From a checkpoint of a small transformer trained on Wikipedia.
Size: 14 layers, width 192, MLP 960 GELU, vocabulary 2408.
Training: a variant of Adam for these matrices, 126M tokens, 3834 steps.
MLP neurons of a small language model. Each row is named by its layer, matrix (up: input weights; down: output weights) and neuron, and shows model dimensions 0-191. Each number is 500 + 50 x the weight over its row's rms, rounded and kept within 0 to 999. Numbers have three digits each.
Before each neuron's rows, "fires on" lists the tokens most often at its 100 highest values on Wikipedia text that the model never trained on.

fires on: " G", " g", " ent"
L9.up437:593482515475481443498568464443564522389510547425563504577537543509503440527493483475474450507498516539530555536516488443473557500521496462500488457529468465598434490488562507514508404408530411550513538516464547430496592508473382503501418554566463559503436489537442502538363520512454458366521504414394535425488440525561499424496563443560463495484377580499446515536486501485481519498510471509469481603503567476468458588434510546593465436457511501609528581488517457462524500426443575465564478486436502442441521507518567530433493463476570572564489533407528518452481439518446528564
L9.down437:563448506547592548485470475457462550451556464515553534470504478509482440550565548526430534529459434525500552488465594602447459524504673425486529550462439625517546612475422547543499540417546530509465520583452489554599542510490516495527433514407443532444569463467522465604523489549594467435453447504488520493488492540435459471524492455496418585535533576519534594438529564503533504467409550507437391509454452513492490542470491505595466482577530504489482495491476487464464523553484497544399482464497520447522448474545427573467530444478437481572467610510489496462604516552431486479

fires on: "U", "hem", "uro", "Personal", "ele", "ina"
L2.up178:520527476511459434496391523539511486525529514541500462573523452501489614380470425481590587573431543488448522457586538507442586538588456392534456535531505519509514489405518455494383506486503464534424594558530546510588488486501478525472490441584527456576516537515492401481571500480487485584475442548500546474479490512497530455496578508517430378441521454535415494501465464487620573550445427434471465546497495522518495523469489577407507557429480520469512475453470510510408513511533409530524541601561435474463489452431464438493541470388545460533478463483594452552507535472515469585
L2.down178:465497533436525368540481546548456485506453543450522519526380496560417434446514518511546455577557460512520529557568537546471458504459579496513549424492450415501457474569534562490488541519459528463417466479578581580558434518431553445503586438487468481497512455489544509547571452495457506505565498492435501587608463476609537533545476501543495553474605463550459455450555545441508534493495505452543458549537453502591548555366509531477518518476507515510565567466590593476499511511477455451475392475600568440585432456505427412506543506491502537516510514404513480395531526560519447557

fires on: " d", "a", "d", "el", "ver", "j"
L6.up942:513465447533480483515522488477490446544579518537527535511610404549385518503541511479567441475492472502552580370505571585520498509601511536503552447586543460490507474454586536535478479539482524630413524417507430519464533399487488530414524501571543436505463532531493372494461505473472470489415445391447507481526529411451453462490543554463441481513510554463509508571534495423497555517553558472512472500469564512538502574555452451514495493570452501539422546467393515572540632591489547493465517489422517548443527530481498470487487494516511486501505621412475475393536560559433510443
L6.down942:418502441531547516501425510532495471503485506493513583574535466500509420556521431537491444449458477525566471460491640481512529472539458517524434487503536519525520543444565409458449560496551603526530604509443598563492385473448522450516450426464516523448503537443446477521442548467441486480511462627508470557551490552639395428554544524501528574409449545564439501494535429553574463535434402537494441501581440452436503502562455388504392496534513427475499494486556507530494478491546551462482509520466514544534471560470526537499512390626469476441468498588506522500467569477507500527

fires on: " F", " f", " Rep", "av", " Sp", "ab"
L10.up56:526500546510524456483565591544611439461480460486471585466490537519538407490486490532427492570523529472432544540591473621555573533558494474486536458450466478493405436523448482468419581504485441489517472424522511497507573537515568428524458468503536552519404451498434459566583489546515497461441547418560495531465549358572535525512545593496599448469449481517415603477471391483435537507483490527601501509488548412473509469473401558432524506405493551547546560546542524476531492552507440574526615509484453423513559506469450514474436493520485529537435542433489525536473507520562454560
L10.down56:473471532574464504528527426485487546491461475442593457486566445544508513519478426516500570551493494398541505539621491508501492492494567510520591550543439450482454525491428544452512486518543566561393553521531571446544505546489484506541568504560521472610553477529465476561426484514579456557551493504535444493521590491574574545474523436458458466461570437465541400549459511447551448525441433528446521501396397504452495452422588592450519497459397553486551527509470454548402496559509554425553463478502555535430492543500417493583557435517520467479417519437491559562544404613469498482

fires on: " D", "al", "W", " st", " F"
L11.up584:533460502579519503433461539516506458542506533545517509500563482508481423495494497497526427495480583448473583488531535442496580559494479517482588526466512476487501569522435434461513507474461533553473517523409536495540516569513521591462508473460445513494576524490452535551529582524571506379335589494477544548497571484569504483545489522507474391408493368470425466522524378477472471431512516495577481439528454450529551404408464542495465535428478499512466510481581542528541557534446405406507590487561620469527441443468537453451382525484518490520497523374436479456454515472519564453
L11.down584:493475515506560602497464519439546537551513485576506519524484560497396509462484437505471481514547515566553515537531472446520425471407641492499512473437466471545565446490431527435521533541496494464498501598507398508459507548433422412470473440522403515559441469592492465562492479534494501613493459437484590473482484548528448555525502455501545487597475460459592539580519535445494494489588530498491554489429467527514400586447465585424540485522453527515516498485432570411465501436458440533404490522434499492472578541572412568571517542523562475549557486522435500469548475557509499334

fires on: " cont", " T", "d", "t", " d", " t"
L11.up924:562480449529466505496521446549474427416545497497524501457468506479438526459439609499485473537521618497503467478463470563389632507511469568551472537477485486460508531538556511626439525543494485630484476525556427493430494403512425536473500484467583472488402505453485542478475498557508454551423545515517495556522581517494416432490553507522526538379443547512471544512547553372511403494526538517434445550517459483485452422509486492456496551574587502506443444442431469467466513540478592432382474455527552493541480524457537455382531529429562514506529552507438570502466441394492505451
L11.down924:492502539561494542476448477458477423495461434473538478491550472494484459455569430467527467558572565544568463532525605456495434462443402572578524545574588520588512563499580531515582497466518519468502447405453583582510533580441525509479430518475442506409539518482503449527532497443391411543503499480510563534508553497468529457509498501560507500538494486513480522523504491482536437635446426448404438538484481505424544518503558465488512426500527491372411530437647470439544461495539450473510522533590479544448438516499503455470542551589401520460515531531542435498495482527378445589

fires on: "8", "9", "7", "1", "2", "as"
L3.up783:523592510513471485472459419551533464589532493449391489526455427551442535588556406553582498453406546502452610488552597478517439462420425509447462530500419505555496426448489501474516580564569595589574515472492548505474517515560448562491462503542497421480467541481453492452463540501496573444488508542524458499522548531529408464528498511484510507473435453565563478523504594501417470490441437449507588573396482533471404487539532510533499480459504551432503427518513503376571537462453526572456496467549520537518552455513459580548569502584445537455469516514395534587438554510520423511
L3.down783:427431508514562607497469409544483459571422527564474436446500555494565474557441560524495477508530570443552441495567454429467534496403401471507534512433655472597522479494533541380561447500497535503507560532498556466443453499610528479550501517465596461485533454534476543525498482485475521519489557542552461472457500483506456424539529411539571544507609453452521429454469440501504495462500437474528523433568457512563489489433536478517472622502603494518467545521458509528553464521530441556486509507409446577446447480496485530511467453492580483536481442547499543484625453502573513355

fires on: "5", "7", "aint", "8", "9"
L2.up464:454587482504540496477502450490526467459506596483471431518525443577489530496490465442449563483573437507505485495494531557524406518593417427496436445516562544546534485586518493511476518497551470555562517443497501464493498551498422530513536522511582397536453482519546575527536529549420562462521578483432525579464478460443470332500464458546440453528565455546465549519444535555505476464468462453581558574532438605614534470461524544434524454499503552449519342621540522375479457498444466532523449520473423552476481519429504457556449484449465502535442537533528517529496585413550445517
L2.down464:449471516467535535434522450520444498504432489485530561483509573502560463430408546490532453542570662470504510452443456553534490618446542451486531494583536575480584513496514597572505516441463471539547501522429538436451489403529427452599463512576467531516524475415555490499572521482517419506530497540530489615471522393508478502489444435431554518509482593533554412515467455426564559513494447417391497423511431557528491530479516509523429539499462578509500507450537602455517447562485437525523502502512522537517458504407525564412522416522567515562552538506541605509487525528491560573

fires on: " ", " to", " G"
L10.up9:506486488495600466510451588459559576468488464519467553513558538560425482517466453451597583454452576497539539466466515568488481497516551527559579471508550563574415589463512476470428421496557486534448480547489531526528495505562499469544449497575462563472418519488549608513395462455526553451475462500508503509526452496510478501551474442550526510482566584520524485446446447474479508618471445541522493644567513537433512609431444493479477423428610548504472447463566489459439484472407544567456442444420516427465511433494486505520428486508482552517441489450524610494408398479499572573
L10.down9:506593552451521573520493517512449557457533572497523557512504490439539390525498517476473489535423442593496498483485516420427563458421416441375408485495438573492427546508504532485525570506581519469403562463548522422580450502423466556434488497500438648587461437529469548468524515494536513423551523454508596528482557566530480472518496420465482472495535563489397586423539466574441559520612516581473523479482453452413481611454592486484529424432499474519519572507532446490508496434487529543498486512518449474549476555512395561451510523494514523447487503556475566464513455459469523517

fires on: "is", "er", "t", "y", "i", "k"
L3.up560:496551466470534546560500519560507458438508526494521491449533470438519564537533568417363576548419545512484460533504409577397540559420519442498415456623339510478508561469526591525471545473408568567477593453496494470552447496509537551502493491551459471536529480564463427444470490499473480504585470572558503439442413527538452361579511451512446511475484541519492470578521454500493476524482523501522482523472411569544475547537446466443492486557584560625484439500571457474546526516481543507567466548498594547502448508509529458558424520511484576536508533505470583466561486499581465510
L3.down560:471393555557523532532485529519400567599450491496416526505484443521408481449358472517552471534562595546503529496532577478525424510507540553451442450497502525458422458500450489391501564580427508501396476605493545438450457419524516558392438528481513487485579437523520465483590450489419452462532471527522533541517539535491484489463496511457471560494546465386548437550565538606540523451527554475469394496464511443593498521485390521506500512561534532554510455459538523478501443451532540455472425378602491560569522501470522517514519520522483524477487459528531560510527502417406478457

fires on: "s", "le", "ure", "age", ".", "ed"
L3.up48:467544525543513427461448551486517388434510508424468485505446488598513469547459570643456485411528554457496522393515425508429483561492388503417535437563458485536452518538526540488553466567445555518601597500560528549418538527598449551547389493507469441478537454448453530490562548506543559464475539454454380528506507428502581446534563520620502493507493529505501517520467526467514469471497446418447441423559449457417457535484475472563522553468597517529476489478453478505529491495560481594459439445498532497491577499504560504485523419562568455470554542509541517515423541486607470528
L3.down48:537479510441465572494557506434456601570552423500521526423490449412451512562495498475466440564444387566569501532559493520588514433417452520548500482591482500593504555530454534560446450533478562471529466584470471516512579418496509485520450576534499568506477474473591533587556491508441471580532458478363490449574491552558449547413482518494515574549437460401499471474392538506541493483497544428529534498549516548496456459554509492397484540597542437497558524514481594438546497572485466493441500557505456492392386539509501459545508507524440477462592479480478442499583563469514472482

fires on: "il", " Le", "ra", " se", " fre", " Re"
L10.up640:486512482397507418448558513451472414495487483516494427609604488562496535537490500533543509531446539546504505368499556509476611529552590432577489483553508522459527489461644485454532514495468447488527522399528493465503453401517553522517530502484471565501452465484481608484481527436509432562505460550518523596462539453506475575526546476482536420555479525455484551492553480593499449536509518555479515497520478435526497436476509472498502496449404461619336495555533493489443546532440552493512551491421568459538575485461504486480490559556574540629550506543487577439417543481620500524
L10.down640:487450493497377502490476594579536503464520499518494464504473547444432534498521522459509437485507564498434588472396464479375516596465518497530448504593508505469555441414429459465478450536563553432481503485413404508409575446526543564483520529495427527457505524507571405516479499540502420490534494597502406533465505544465487465473480471486466532594464586490427575524554535597595505518480559528557540582495490514514537446494445430391561492573477481512472432450568536424484402460461505514510563499483566426474474521537556569522571500417488467540514567535472591495471486499391503583

fires on: " N", " F", " f", "al", "qu", " Sw"
L11.up492:479562553455492568424508449496522496581484560532500572580525467555521438519461471538464544504463488583476641477503506498469545462493537534594471477428420496495502538477537457627413523502472452462456577451484532562480524513437474450485431474458553440499505416448422570476556402566463400506472440458470470526534437415588497486576538455502494492494421540563485556471502513435462484543564500554591536513530526511563448502411418581462409525452597441509387580518487557539528598517488430530503564500446425459514469568574457648503504485519523482516537542471464473502478549476487453494
L11.down492:475401513491547430495491537580485538490405504507432488435497487544505422577504448452553500484479474455548521477503467508418444491546539526492598480537443412489459498453517546416507441479554575572532409447560542590507617457492467570496493595521578528565541475590503495523537527493539530515530551441588420563543554584508521512521512505525497553569525541423511509463484510503460396465565473543518438389380461421437518480420538465546374481508462535544499496439559471548466492515597472519506454453521555399480396485545540478527485515585530490473497560442500493551599507546486512616

fires on: ".", ",", "age", " May", "act", " will"
L3.up524:433454493446491439530574582516462482492415572394450567551513510490530575523563514530431456494460529521505519451578460581430523532428431526461443540474422440609514499551526516443551465470456591448521481539476495432501483500512473548626395471547450506497423580453510489486518491551507587439496488433479409462529558424487540430461509481473550536545481387458516541564537407462508503601473463457485519498526497500494521488434475443522588557474432560587463494516531497533483594542500510514556525515394492518556459406508512492500502447605450478562432479555557472491393401525583429519
L3.down524:511555479337554511517519536518476570617517412489503489470474552424536480560494499507431435477493477558506412503543484543418419483568493469548497592567514548435487479502507492546493556437535519432560466551569488517476528472572523469450463511424456443547498506493483484483415437465502481501517505469391604479449547581535630546496535525427573557477403503505474507479408542551416478539460529411488561527559542511548510428453423496530463473458495470523589469472410510444546390428492475501477480598494577504446548530543569455609510479472477417556450559480459475514560479474512560423

fires on: " sh", " he", " G", " h", " Sh", " w"
L10.up10:495478487402471547390433433451502511442526526473524500523494493560504472509481505520537504538438586534556478417549601638523487521558541403510443418550444465505389532463510500548518511454484502521520419445503520483559559475516422474503544536517530605565493555503486546587401476489488492394414447423462411529530502589545486496502575476446536454481453510472447419489456503526448495495521526534507465454511601595466460567468536519508488528494416430508557536599558427483514555447480476558592540491490402447479548549519507611479556485473499561433392556462435507602518508468449546529
L10.down10:466453479566518504494506516472516522451628463448582553396450490488504514498581514465426484569471473431514454546510422505521542528499651389529589437477459512386567475574570457548537505562519598505484534555467548499486465534471423506523509576473493533605461486493544495508482447419510493436471553471568425454434601520520456520494548551442489611463482588627499550423525517540561529467472450421506473463564497507467482467424440539483466475528512500533508460440569435543409542485545646558468524496516491504512436512538493531464494506437529499473429530553471485627480513515486466431